python train.py --num_hidden_layers=11 --hidden_size=576 --num_attention_heads=18 --num_key_value_heads=18 --head_dim=32 --intermediate_size=2304 --vocab_size=19531 --hidden_act="squared_relu" --norm="layernorm" --norm_place="pre" --norm_eps=1e-06 --positions="learned" --qk_norm=false --attn_scale=0.177 --bias="all" --tie_word_embeddings=true --parallel_block=false --init="normal" --init_std_qkv=0.0309 --init_std_o=0.0066 --init_std_up=0.0309 --init_std_down=0.0033 --optimizer="muon" --learning_rate=0.00272 --beta1=0.95 --weight_decay=0.21 --lr_head=0.00601 --max_grad_norm=2.0 --warmup_steps=200 --schedule="wsd" --decay_fraction=0.655 --decay_shape="linear" --final_lr_fraction=0.0 --batch_tokens=131072 --max_seq_len=512 --doc_mask=true --train_tokens=440600000 --max_steps=3362 --dataset="wikipedia_en"
MLP neurons of a small language model. Each row is named by its layer, matrix (up: input weights) and neuron, and shows model dimensions 64-255. Each number is 128 + 32 x the weight over its row's rms, rounded and kept within 0 to 255. Numbers have three digits each.
Before each neuron's rows, "fires in" lists the words (lower case) most often at its 100 highest values on Wikipedia text that the model never trained on; "fires on" lists the tokens most often at its 100 highest values on Wikipedia text that the model never trained on. A number after a token or word is its count.

fires in: "of" 74, "that" 8, "by" 6, "in" 5
fires on: " of" 73, " that" 8, " in" 5, " by" 5
L5.up2159:113112101110121181109131177125111115141148146111144215121130097139165131139156137113101088111118094160104152152147104117059147150136177086134118103097090113137138114175151086126115109172103123138142147119135181130127129122136103157073131155113106140112115142166168140211105095085118143153147145107119102102110142132128151125110043150177114123118140118141084135110105117104121170135186107138130143105115135101147089111118120072110062122104174113173136104110116148075129080139106148152136136135158106119129111079175176102110111119107068160190152182129054128136136119104155153085

fires in: "well" 24, "served" 8, "least" 6, "still" 6, "them" 4, "it" 4
fires on: " well" 24, " served" 8, " still" 8, " least" 6, " them" 4, " it" 4
L5.up33:156070183086100124108125149110112102106182110178106119109156081094133163129131147128124101111105139073128100186173115138191070085120135144099108116094136114137175138161110093122103142196129135154161117157128112081158135127143107100172112136135112094130091140145138090145121117165084134120134096068102066147158186191123116146182119156137125128146119104143106105074152098114170109158183137151161069125115170135107121090110131097136133158165161133159145170182062123169153168133118134080091148129109092155138142144158065123098151093156115092062144074111120122089113126132150142122

fires in: "the" 22, "from" 19, "his" 6, "its" 4
fires on: " the" 22, " from" 19, " his" 6, " its" 4
L5.up172:090106151115105094128110143140115138096116109125150124191105203136178144135094202059147152096134159092127115124148190108147056131094129111142080144147092153196128151029094110131132131178134078146160067162164098129152145167085087107167088105142100122159130163113122119112104123135102120214252175118150097080130139134106158072115150153134151153159192165161173113243138096103065180106136080065118105146135093158137212172157100149102132166136061149163149161123122099112121123152125142115116130148107147121108092095151192125143163113167128145169125121138146137156144106152097170142

fires in: "that" 25, "which" 23, "who" 23
fires on: " that" 25, " which" 23, " who" 22
L5.up2015:145140169166162148095186130107125081200140111109088103149182165141138130087137102163101146123057116152120085120136102103130128176136142073186099123091082111158104144110130103099113132153115110125165075084153131146099120129166118076097144145098118151121191109092076126117121158179094073132126111121152215088172139138105161099144124159137116112136169153057146100151126161103132173075110126098155172144074172150153076103147196120130142075115113137150072140086108148153096084168226125115147151162093175101142091189142111149076167141155103135074140110097169143094076107154139140121

fires in: "and" 57, "or" 4
fires on: " and" 57, " or" 4
L5.up831:140146078110178174161105163088156174103156146191132132104141186067087115156145103159131119129112137162161130087100144110128131144139128179150155135148155133128097094139121173129105154165109104175158133127139137111145194079114226144137158116180166121083160126142151086172141146116131180148135122138159119115182149147112158158124118126147155164132130128130163165098115106117121114161083156117142166121132113121162183104121103115075160169121151100124141141118102155115153169137149168149121026162113170061111129106088138103092124117118140059124126062144157115098166157160102109092

fires in: "a" 24, "the" 22, "s" 6, "2025" 4, "2024" 4
fires on: " a" 27, " the" 22, "E" 21, "'s" 6, " 2025" 4, " 2024" 4
L5.up1669:106117176142171147139104128076131098104123101096101169113192112121158128111136134191155134136198072079121137162081127195083145077095137162112100095131092141087161133158105145186202086097159083123089127114063049082128115056137145180094133145163098135144064146147124138165143233114102108148212089118184145092144085123129123083191145160158142089123086072194073143134126120107144130176114078110116161127065084139117137117151122141159124082114147145181130126095145104144122168181183073131085123134131152117097140117107119147146090127163063159083170136175144096104146125143100074114

fires in: "is" 25, "was" 22, "are" 8, "were" 7, "more" 6, "very" 6
fires on: " is" 25, " was" 22, " are" 8, " were" 7, " more" 6, " very" 6
L7.up1573:087084121067111104132117090135105110118170141163082156138106180135166056077145093172121138130134034091105161097161158094175133124103180122153126131176123147116102175129144175165149138095122119166114138125148208105130141121162147058119144069103075131118064087123132125111145138137139167150131145081106092146151149089142113078156144108111089167101126124133100157159142099134138166106079081112148132133140154093099215166068137183185123159125105138147159131136090155110153139120130086129122149116141128120131123143108186157176192191080141164139112106115165071117063102176183162148

fires in: "that" 18, "his" 15, "announced" 13, "its" 7, "their" 4
fires on: " that" 18, " announced" 13, " his" 13, " its" 7
L5.up2084:140058106130144140091110116171101104116143115120104158114184108154130132103144160102077084100137142156093098186082166117128161146162181113185105107082119130111143122068143144216142180159055162131133104117108129136099101104194144184148154137143164126088105133132148125128176131156119117147137144135128147078149178116066154123159186159178140095106103185121182123159134093147093113084137106160122136127077142155133092112140142140067114123138068190112179161135160028124085151207095129124096125180068125120120132134111108107167068099086106073162093125081098195061103185168078152127

fires in: "to" 78, "of" 13, "be" 4
fires on: " to" 78, " of" 13, " be" 4
L5.up1745:139111067122151112106145128141167078127140135136152163181149120143136118102147097122182180169126107126091130120121122129151136092085135087108095136104056098155110093137119136153120082141180159151117138091206100120128154113123114164155123149142124131138147083124119164165087162079152108128146182101130125145158157147115122162133140146132123051162148120123078138085184163146097101158071128168171114141113096136069103120150138145106168122160178135151137134155129137151106131107145169064082161125171081155154139137122155088064110093138154136140134155135155123114148090114000087119

fires in: "and" 83
fires on: " and" 83, "s," 4
L5.up1841:135127141155133125094133142093129028135138147154214124186153147197178108124182145140207172184138061160107166080094120066066164120072084159164115121210108149114106104151093156089153133166143124094123105110120108127149163144128155092144114151165059117088057096099158117120116128131178076143084051117130127076093128111095188102181115117174138189117167125139143120122076121079115112149125143130130163111112187119122138123138107129109115136150132156107125135132166092100054142173104129203151123192104129109097186121091117172155148094130164135114161077065125124160169156139093122135

fires in: "the" 33, "i" 11, "a" 7, "olympic" 5
fires on: " the" 33, "I" 20, " I" 14, " Olympic" 5, " O" 5, " a" 4
L5.up834:127072172094136095159139134108154054138153128114143164102058110107164134104204093173097138095107152040155165192099144081134151098110140115204105083109124121106150117144094168200197100141194087129129136126118052084108156149072145095091152097134152133118102159117190167148079105100102142099131104085105130129163124132099088148130171141124165145152132142133130123117162135171162140092148205149117071115169059137145124148160128092108158125142111152126149131162156133141134125107149119164126128161139068193132128126086120134150141146160113111157093163110108116138186107065130130099

fires in: "more" 26, "most" 16, "women" 5, "those" 5, "some" 5
fires on: " more" 22, " most" 11, "her" 10, " More" 5, " those" 5, " Most" 5
L5.up1064:148136092154132152160134150130080114157155131118128091158098132131093130070137145157147162161138121106131149123129106132142100115122150161154093181141113158115142112107171115063116080121084127098126163146155117134111113128123127121153099204119083132176102133120166155130131161089094150078146107124166205092147136153095112137199088087069092168118187149153127120090144166149180117128143132152209129137170142114074160118170115150145152142124135125160127110140116145103083130066187111091178136089101106120107132101124138084140108167161123164095129143085111125099078147106132106125

fires in: "about" 18, "to" 15, "than" 13, "approximately" 10
fires on: " about" 16, " to" 15, " than" 13, " approximately" 9
L5.up1498:120140115115133131109126110146177113139231170136145134173139126172137162151141096146093134163086096121130125154144178108136100135091112105115149151129128143115145110107108122113100114182131148126110129152123104076153121147135152128154130183116123142122098074119184122123136128162093125122100037137190116138169185166130076176080127176058125103138143106155157183090125133069147138080118092171176176104141096152033081120124146167100165173109158072133106138160166099126114093123122095120123103141150161105115149111108138093157128112086161144067117131103113144068154127105095104113

fires in: "as" 26, "elected" 11, "a" 10, "appointed" 9, "was" 6
fires on: " as" 26, " elected" 11, " a" 10, " appointed" 8, " was" 6, " to" 5
L5.up626:053158095152134149136140112104125175105120100133129114114187159097217107124090086060128119162097061122177167153143126117086118110079097164170179189139078163114133124126162133100113096102132150134102109134117129181098128168151143114117091118115124108133116175142129120123032146103188182191188048148184106114121055126128115151089097186145163077124135142067113130120095124114124109105109127118137138119161127119097147118087133138098200121135143150117093067138120170131143127118087128129123136082109095156155190113096119149115094140156130192168152097168124124123103190086105089155

fires in: "more" 28, "most" 9, "not" 7, "is" 7, "was" 6
fires on: " more" 27, " most" 9, " not" 7, " is" 7, " was" 6
L7.up2081:080139122142066105126114106146167135164162103156157123124140130149153075110180124118116103144119122121125186057179116129122163150119171100108128168140092160120118067076129125080116098140137150113120121150102130087143081166140148088128164107127052151158086146130132060104113159178177198080168167102164088127126129089103105186185183144173156143110139142129164131205143113129153069137147103138176087148169150101166141141223084200069145105118112120129123108101154112043127080153131103099091139115123131144076132150103140161137110076160122120123137177114140130166127167109123102158

fires in: "in" 22, "his" 21, "s" 12, "the" 11, "their" 4, "of" 4
fires on: " in" 22, " his" 21, " the" 11, "'s" 10, " their" 4, " of" 4
L7.up1118:097123094101169159093168102111123175122169154097128161154093141141150113128125125189126159123125128129129157167089082197119207119086127155150167122177087135174118093142126152151121115047197137124088088175118172075149077135158087136073111133115152108100139126091140110144058143151104119159061166101087102102139116129083123118102156162186122164144105105107071159108111126148139185144132103125157124169111153178136156113132161121154151148072103143095126199115091142169123130116161103141135139161052154162143184103169151202204155134092106092113163143167109141054116118120138159136

fires in: "there" 36, "it" 7, "they" 6, "i" 5
fires on: " there" 35, "ou" 13, " it" 7, " they" 6, " I'" 5, "é" 4
L5.up2267:130115091171105107128142107122117143114203093096124113152113136107198144096159096115170174133085111124075125092126131147100141141117140127122169115128064187131133121189119205103134112126159116171158124139129070137080095135079245120125122079163070187135146073205164133156125114116124102112102105133126118079146082161156165147141160143091146098129112079050118143129056147122130164112124146125140091141150087180124163087132166101115181109150108088162156101105124153151120126055119072171151130131105095068109130128150126061071079148171133074183112083132189135100112086121115146132

fires in: "the" 85
fires on: " the" 84
L5.up258:096099193124111112077140125046079097194139079189156113135106091119036146089112104095099160164107117097098180123172177050132183160132104176161096150157142131184134153124195153131166135119097124098120195071171105138071063128130138162097089170177147125161164127124129118150137131156099156111103134142125176104166074160159125122149095147149129117159153153179167156159101020114133118104123125097172108082133092124112120090145113178130164084054106125163090088155137181091082162154137121157101188109145174163168150132169168166158096137102126111097139185139150119176132129108137100186

fires in: "one" 41, "each" 22, "that" 6, "this" 5
fires on: " one" 38, " each" 17, " that" 6, " type" 4
L5.up585:094111127149137202143127130152099080143076105140101164188140115118143134147125169121117150113138125126100145141099126189196106118148151112109058140176127136129190164148138114102102034181115137124084093126094145129129020092113115078096152133106128122107067136163098070136163088118120120153094213126122099042094167118122108179153157173136144143098104110172144062146156127128124097126103157139090137108164097186154110154142141176111095114192157147096104142134155173081174134137156065153088142123103147124161105147116120142142119114130156185127168134136098120103179140120177100104

fires in: "that" 63, "be" 8, "was" 5, "he" 5, "of" 4
fires on: " that" 63, " be" 8, " was" 5, " he" 5, " of" 4
L5.up1392:100126133170085156090172106168145157106117109098058167075102116178139135121093136116144081157135134132092084120121094161066196152096149067120089108112157151057101151138084113138111094108144169121172164119146112052065130101090146180113118126144129144131174119147151114161119131081142161116158150138086114133077117092089098096078125131151148164133108096145124157185133119142174153110128082107125121061166066132126161089100158138096188126160138128126148136128135145123130120197134140142088153147156112152136143167094112123130096134052148110096191150171141171148108135107119163093

fires in: "which" 48, "that" 23, "it" 13, "who" 12
fires on: " which" 48, " that" 23, " who" 12, " it" 7
L7.up1822:112099145082100190095110112126121125114116169068163118110117166152170093114161099140106138158105146129102115118081127093147109148182153210114185193149086168075154164147088135131182152119138090082122089162112140162115158083089117121088129121128104086079090105141143113115061149121113135149175087135066150134138167165141112111186076115138160115097138153105101109127098102128125188156167153120154118105133210086141104144080123101146150153133077060064152139140096136141080191079148137121139092124146183078098099091139139112139109057126101165115202067142103171160135090089164148175

fires in: "to" 30, "eur" 6, "for" 6, "lgy" 4, "should" 4, "be" 4
fires on: " to" 30, "G" 10, "UR" 6, " for" 6, " should" 4, " be" 4
L5.up446:142063129210122152140133125071129113150148092140171153151146163096137110132145157125136085083057133145139097109089103152080148179106182119188104077153160101103087148163184120100124108135110147151096072183113103111111105135124143168166081147151125125098158115171151119136050156188100132117138089188147151128079182163098105078100122152188084138130109144120146119152142148105118108169049130115116129160143174132124150106142085088086167120092130116151114089129113166060090158149144087197157159111161125112137126147205123175156121107087100120189113162196114122136139118138148151095

fires in: "in" 35, "under" 18, "on" 13, "underwater" 5, "by" 4
fires on: " in" 47, " under" 20, " on" 15, " by" 5, " Under" 4
L5.up2208:091160125143117156130136172097161109206110105167177090171071104133120117119085129136103133081122071103101130183116045082125136103138103109124093058157134147144184119138063138118108117109091102169127096167110167154127180089126143123116160136114124089125119054123145123141162136165153165162102054090127155142159139115141166122121150164139133120052076099126157176083169146168081074121156130084150220194065158109185147132093120135141117112153101112205174112100141120080132098138159112150127134111093094047118120110129114118120090108083149098172120080147121126088143139134148164120

fires in: "the" 71
fires on: " the" 71
L5.up2175:127123113152082112063199117086091107128104176133114116123127089128158178154053121142103106116081103165137140149069083164140128136138141096118120089141099131135080127095124178136179189064100084132117163123146115161110119154148141108079144140114140136086118087114122106140095088125096124064149072125130102086095108091109133080184106154144094169091182124205115020192095113159122072079168177163103148161137076124155105079168064121144150088064107155134091118123178144146128089139144065114116169180140120166095188147156137079171118098120154118108149104139130149131128125173117122255

fires in: "was" 95, "it" 4
fires on: " was" 95, " it" 4
L5.up158:133078119141131125156146132138147152113148109049159131088122129098139166131089149154142201164153112107150117184132109138111111142126062159141210140127131091095072109122126197117131127106104144133096085148104116118080119143175116174132058120135153160252115146134142148077092157125147135090130177109124078102144138057126098131099148128154147186106136156140053133135125125118154117103105186166124100125046127101123148069103098087239115137133095089131166127132067138137223166192122087139102116131141180144155131101132141165127121080173125149181105124094089137103096128127122138173

fires in: "the" 58, "as" 6, "addition" 5, "also" 4, "however" 4
fires on: " the" 56, " also" 4, " However," 4
L5.up897:127068128102143152068136119088112190123163103074108122104110075136127119166122137085149137150117123089177126156115188150124129131131164089139128115057151120161107116113104154137119151142099183144127153204080069146123157091109112131176174189185169132134099122129204117108085158122123151119139154138133094153105137056133157118113167091108108112152111129130121129132107168132140140139213126162119048127147126107071100166097130048115089059151098144167097104117152080126132118117161115142132154158112166092208137152155151126153066133117061203131131157106171099119130135117124159114

fires in: "the" 56, "s" 9
fires on: " the" 56, "'s" 7
L5.up644:005136136140111125075145096110148150104049122132080149146105133139188124159150112108073158166100055103090108122083161105104167074067144093120105098136141118141144127085079113130124105079107152172144116101108086194051118139115176103083140191123116156110138116107177155105103112104157157104105103128119153133154078131180132136180128154130093106121073112157141115094169144137170156124123110106129126169113136121164103056169113117103166147118118177181175129072135179109139102125146181132153134142114158151142138155131127123114157119069110164093132177110183124113157125115135160158

fires in: "in" 57, "by" 15
fires on: " in" 29, "In" 19, " In" 11, " by" 8, " By" 6
L7.up49:126175122065117130144062132162098069139156091134116103154146140114138101153080179123131130119119138191121173139127114175071161173150111153087149100147177175072121194149094145128169160156076150103159162102173146121143100145155125099155140111148189206074159116138129106169150151116112151118075137123099062183090156178082131108108148143125072072090092142184144107121188086211144069141198160126096114134105157088138163173152163143132140147115141114129111139093206127092168105119109158161126093136137089087138184119116135137116144159092124113123141164116135144117114166210123106160

fires in: "a" 39, "are" 17, "is" 12, "at" 4
fires on: " a" 39, " are" 17, " is" 13, " pet" 4, " at" 4
L5.up1815:059142148065169152087137174134123118163177194115098194136076186145081135115167136172169198117111124161138151166140143074139122146111060174182052087144169132130068131157158167175146123166133119119099103211130142151116127098150153154099179092087114102101131098122107151164128122102154126088140192135106155155151097120155120099115136148132144165110100088136135107065102141106156141093110089116126103186092102110141133066144121150183102118106146101120093106141149090115121117102062130144144150140132136137084137157132107204122085167125131110139122106129113140141149095136096141146

fires in: "on" 42, "in" 8, "years" 7, "were" 4, "for" 4
fires on: " on" 41, " in" 8, " years" 7, " were" 4
L5.up325:091083132195120086163120118182124089089107075177132074146105136102126146108133070146163139129124209049125164084042098138165121138119065084159127119113181127169124128150141123093110150112168147057100121145135179124149221168155092103170149120165185128094077116139060165119093092124111147139081096051130127100137112090138157186115097154143167116129112089127168153134147100116123121117158109194111096159110105083113163139116120174109146126103115144185167117135185129127113119092068112178105146149081131157146136119148083111112142112152137073115169059166158149153119148118164077146

fires in: "can" 25, "not" 10, "to" 8, "cannot" 5, "may" 4
fires on: " can" 25, " not" 10, " to" 8, " cannot" 5, " may" 4
L7.up981:120122111083112148090113111134115150151096170168121141119156099148124105112196149148168099096133107136109089121155097072149093149103217159101073116086133146102142159166111143134097117168132134138119146144078106138100200137165101105171149135072136094109141084132113146097117119104176163126154050147105156108104163116156110188179114096087153128129148178098046154133088143141189132112136122161165118106182116169125136131061117194131112087161133158124113112140093154083170134192094099136043144159137143127103080069050125114163123064171093090103144149161148088144141136089131127109

fires in: "the" 79, "their" 6, "its" 6
fires on: " the" 79, " their" 6, " its" 6
L7.up1404:134118140116101076116200119169153135155196088110120142155158163169108132160178172100107162068138170098141146179114158139122089103110145121180187151143094087164139100102142105150202127136120112098113136063115131139112088111136111116167096102116137122166158142144145132158075104142100123125154158125104128176141083142088131136073149176142086139149118131129105119178107101099122122118115142180134159117097119123152154100129129084163168165151105186109141124125175127146115130147133154181041158104140122113155144146172151139120110107083080175105068114255118134146127160157133161184

fires in: "as" 29, "the" 21, "was" 16, "is" 7, "took" 4
fires on: " as" 28, " the" 22, " was" 16, " is" 7, " took" 4
L7.up1824:136108146128054185152123096143138096176153062193177184077119096154134132154160149126099135143123096105176112127126149139074100150153163135154152111125143179117125138133137129054106121119157168057072175119128089095099099131111134131115124096077142126170122044165144124147148155122081099153057131186114149142107129129135140089130077124158198156188177091146174094134129110121144152134182126084159127145224120165071128117188101109084154161091137127122136108131171114192090150131149116137116119127149137140100180051141104200168086108078106168119160095127154172177150177131136164126

fires in: "that" 54, "which" 9, "river" 4
fires on: " that" 54, " which" 9, " River" 6
L5.up1707:089169158162137195108127085158100179145136129111095141127081141173110132121103074156152087165151130149085132065080084129205074118169164162155141152164087160101123151084119122084154184144116123104104115148110127185109159170127178141097199146140131060114083110110115184166161094117186124181113105065126170215118187149177101190121102176071060137081176123225141153145126103177125155102105163085179170110081157169170102169120100133097110148110130153143104069092122097076141092127098089146128138111166157180133114150088067112124166145096160145109162134162165153169180128110080086114

fires in: "there" 56
fires on: " there" 35, " There" 20, " Car" 7, "There" 4
L5.up308:157101127135047137144133114164076157136153081131146153170102117171087146088112123182143148161124129096095138149175130134112151077075079120146175076126112095118095141122140127093122066046183123204126150136131154106125096081112126121126133123182134175112148165133185164159130085108117104100099131080104123177115076181099164105102091174140086139060167123156179141130130136143143104098147154084128136118133124101145123139110152136153112131132107102113151125102149117154173133097118110143138108083123108116172076166093109139087130019133128121149161098083077120114107098091111169162

fires in: "the" 36, "and" 11, "it" 9, "my" 6
fires on: " the" 36, " and" 10, " it" 7, " My" 5
L7.up1995:091117114119163082124125119127133098138152046155143198125151118197161124105122129060064161090097139157062104146096160171190111157117119152163147160156099109135125097149127140105123110120181113108042132118177124200143127160076149116105119119064123191182138095098113090149128175125145112061161085102077099108159106141099135092123114125139162095125070091161097167120116129174159106169141121107071092116137132076133117176126100045139096127089116109104097153100151161158130139190065110133089133097109107088207093151113160058131171109062155127119133118166138112111063147119147160178

fires in: "by" 29, "in" 16, "to" 8, "was" 7
fires on: " by" 30, " in" 20, " to" 8, " was" 7, " for" 4
L7.up2028:104123144149099122124158148104141146103113143109126192076107131116132131143078166165142133113077081181161139123148168105168160070106185182108172111089169140111098140103170122165106107147164124103120169122125153110103136161078103138158120129113095183179106107102084114125132142118146138197119104137076165163082185083103110107136147089178146092095131167159179148096168088108125152157161156131088130113086145171180118131135088185124149125181053159141103145060156163134098119136120104140092137159138080057092123159124155209142067129188124119091163173137101126097143109065135081150

fires in: "on" 41, "of" 25
fires on: " on" 37, " of" 25, " R" 21, "R" 5
L7.up1736:130154142168125134113142121088138153120166120176138134143105178134125114100111105116140140117081100071132162165083164176090154132116156167090145110149116156056074131228140156117090174119154171129164074124126133093091132161142100119111124086122129174096144080139165121098041130127140162075123135163091062138117050056090120077113158147144135064174135117141111128128139074204162083126162087057118114137172131125140139169127127060133143143126163128155160078171102116123137132120138103154090114103107092157067127152100139176162108093138124156123123057077147106166126126191125099106

fires in: "at" 80
fires on: " at" 68, " At" 25
L5.up1044:092148140116120149157120106159163101131129150112135093095110184107151148140205101095046132112139087090106116142176144110097129129140140150132165122068140060122073113102164095157055112122032148108118152181105212117135124161093141128150073123138093148134129121112109111182119101130143139105114150157185124112146105135153173140140117181147165163048115120098156146116150077122160161171107111144142155125126064132167200165065131108202061127154137134132210041145134080088128109165086115172147121122109083106100106089103146160143085168042151140150121078123130136136208134099137135173

fires in: "of" 27, "the" 26, "in" 22, "from" 7, "on" 4
fires on: " of" 27, " the" 26, " in" 22, " from" 7, " on" 4
L5.up2099:129135129148089136082151132159128086093130086097085101167183100105120108181066144138169124196121111142107142105099103119149144173094130070143100089148113106179134101120119061132130106057163154143095098139124148123101078199090147123146070151142108185086090134148096092135080139106048131069102176092140135083129139163119143153105136125123096145150103062082084103124102086168169131052112134163154133086071090070096162072107117091127110137088164129109136138111101140131152119127117119122123121116100130082129124181104162152182137140137083077086166104132118164142185137141069122103

fires in: "was" 22, "of" 11, "to" 10, "won" 5, "winning" 4, "awarded" 4
fires on: " was" 22, " of" 11, " to" 10, " won" 5, " winning" 4, " awarded" 4
L7.up1994:090133133041175082172151082132181190130097087131105133134116153105133087164105131167116111121136137126148115125113156144109074088070146146181162137119096132153150147136114152137108221133132181096141153101144119159143117124140137087123082142083112149110156100095167105096059164108170097164200178094142094138096133099132124161077132170096182117118067139100152106155078121097109127118177143130098111123134069143101117162150146091177092120097118111090137104137148147110119119051094176149094145136177148092111106210112116187102131105136166128110123088144144066170158122139134168147

fires in: "of" 46, "in" 9, "to" 7, "down" 5, "for" 4, "all" 4
fires on: " of" 46, " in" 9, " to" 7, " down" 5, " for" 4, " all" 4
L5.up1185:141104089143152213099131150157122070091152093111077172072137124144126145144096138116163120154154122157198109080146075071142084211121140180169118148060192130081095158098140101108126186090145116105172103069137135114125076160107140109190114136173108134170096088090160093072192163135099067094104148140151107116119108098124127176134169095077129141051138135128106145140075112104071140135105163145116137156163148145112174180125107104135180143093159086182153131224152102087121102133072121143127215135131109084102119088097114182100085122166117095125124144135125128102112035083177104124

fires in: "to" 19, "on" 18, "of" 15, "at" 7, "over" 5, "into" 4
fires on: " to" 19, " on" 15, " of" 15, "ed" 6, " over" 5
L5.up1768:131132149149176132128200120081135120108094105159135145124149106101055102144161144086115076179056124053102135137075149091200169124119117186178108148108139100182145147114130132131111149091118177158129124054130182169180108075137156108161137075131127165111128177138187125127165119161155197096086155099132093170080085089119147130141139120132154122129201134124118119125106107118190142098088115090086108154131100124136104153128131096083089119142118133116103107151070083132144108148131131165127130162130108114120119094107122125112099115129138208199102088093193100154147161147117139157

fires in: "of" 98
fires on: " of" 96
L5.up346:099113115127124171090096136172141153166139142192163163192110140128142207150124138110106120154151126135098129154112085161109126097134078145178101133117148132141094105125184080097183084143120132142132123103098120151126124147108112148067103081102128108127094122152033072106137134086114156168092101060087137113147146100125157111175122151110084128108141150170105165098146152141132134120084129134173113135120167097116147109101085116102029098147149113179150094102154184093099069103119112102110109099121109062148103191100152101123114091139096160142158188125132087151228139152057091124

fires in: "by" 46, "in" 23, "took" 4, "over" 4, "back" 4
fires on: " by" 36, " in" 23, " By" 9, " back" 5, " took" 4
L5.up1578:093071119130091121100172144134129165110121081114147131124131127091168135067129072159077120119155115108121126146141128108155121127141168129089106114156130146086169175115120151063098052182130129100103125103107118128105116187157129135153133132143084115159152160110090098067176155107109168061110117113150120096113162150117160119161123067174152074103057137142167112106119074080086122116180198168144055139121100174110100135148119136115105115122092127171144093129162112098128080124111168134167102116095093115148144091089092119103111104076143085102149122163150136131175129117117139098

fires in: "of" 67
fires on: " of" 67
L5.up1416:178141160108074122135111168133091115134146138095194156127153140158124125149119176108166148178107163091150099188119082159127139115070184072113114167150121081142150142140052145127153158154113136140091155135119122210138157066145114120109135119117157174178129203083132119134131179154152100143172107092105100126143119102088140131096093109150167160116174119099124181138176157125158137170151159162183150127120098106103124124128155113146126107099164103146134136185173123115122157106079141166108207077161127102092106155102136153096103076143165096168128130141123136156156129021161101141

fires in: "de" 43, "of" 16, "at" 6
fires on: " de" 47, " of" 16, " at" 6, "-de" 4
L7.up118:112097188169136133132106109108113128118146107169157179085081069142131106064116145182133175130106121122105146155126068131119149107130119145148143130127108090108141125105120129149151120114121083167118084169147133146140172048140140121159124108118080163172077168115128119163108074138121112098126141142094158126116066087130062170179131096129108119168200144097106133117109181187135138110176101117122116136161106119131143149126098101127123153125181138178135136137182106148155176130082110079125103170083112095087149119109222149088076133095069122141163086091079151181099099097082099126

fires in: "to" 87
fires on: " to" 80, " To" 5
L7.up2076:173122132140137152073103120206134122128124137110127131140118156084090110118159147122148125117133148118165121130162107147094076155081189158108123115098135099097123160119150133118079161134110171165122174140113092080060108100190176108147121147125127113126110131116163130147127188141073184146167129103130171141147135186064095110169137139114113102118142164164125131131098134102152088117091123134138104126117099130076134128099154127106142085122111088209127127125118136065107170159134052110115176103144149118131145081094107128152114161128126149110162050134135126082161148115093148161

fires in: "the" 47, "a" 19
fires on: " the" 45, " a" 19
L7.up82:112165181130132120144134145155095130179152142103131145082120174127160130146096149084131138098109127149140140138165107167101186143123099136103132164139152149105159167088101122155123137142144126159093152100122121143087117101120094104088112152123165180093124161135104100162163078155114147142111096140175141090084110104147083116152151144198116128148158141133181112108193169114171097130064104054136163190164133141126148099152075119147130145141091185069106149148108144096083052148147125115154130148119098124132119163189130141140141088108115124126163110082150150190098065132083151062

fires in: "in" 87, "across" 5
fires on: " in" 87, " across" 5
L5.up505:101099144146125179131145097111145117084118108154113104148129157094205125124124153192128116171142085147176115124117098140152097141075161120152111108146103117061146184124158150149090107117138141099142100093127166128117131164156159059124165079088135164172143125132129127083147148138172135111107108149134124035088146186102116108117106136141112091108136097177157106147127080132108125157143163104119141134177136132127132134158178099186120115118154187197155130110119215192120075107094105180153109139195117111150203119114106107084148101158164111168139160104125143148111132159117083050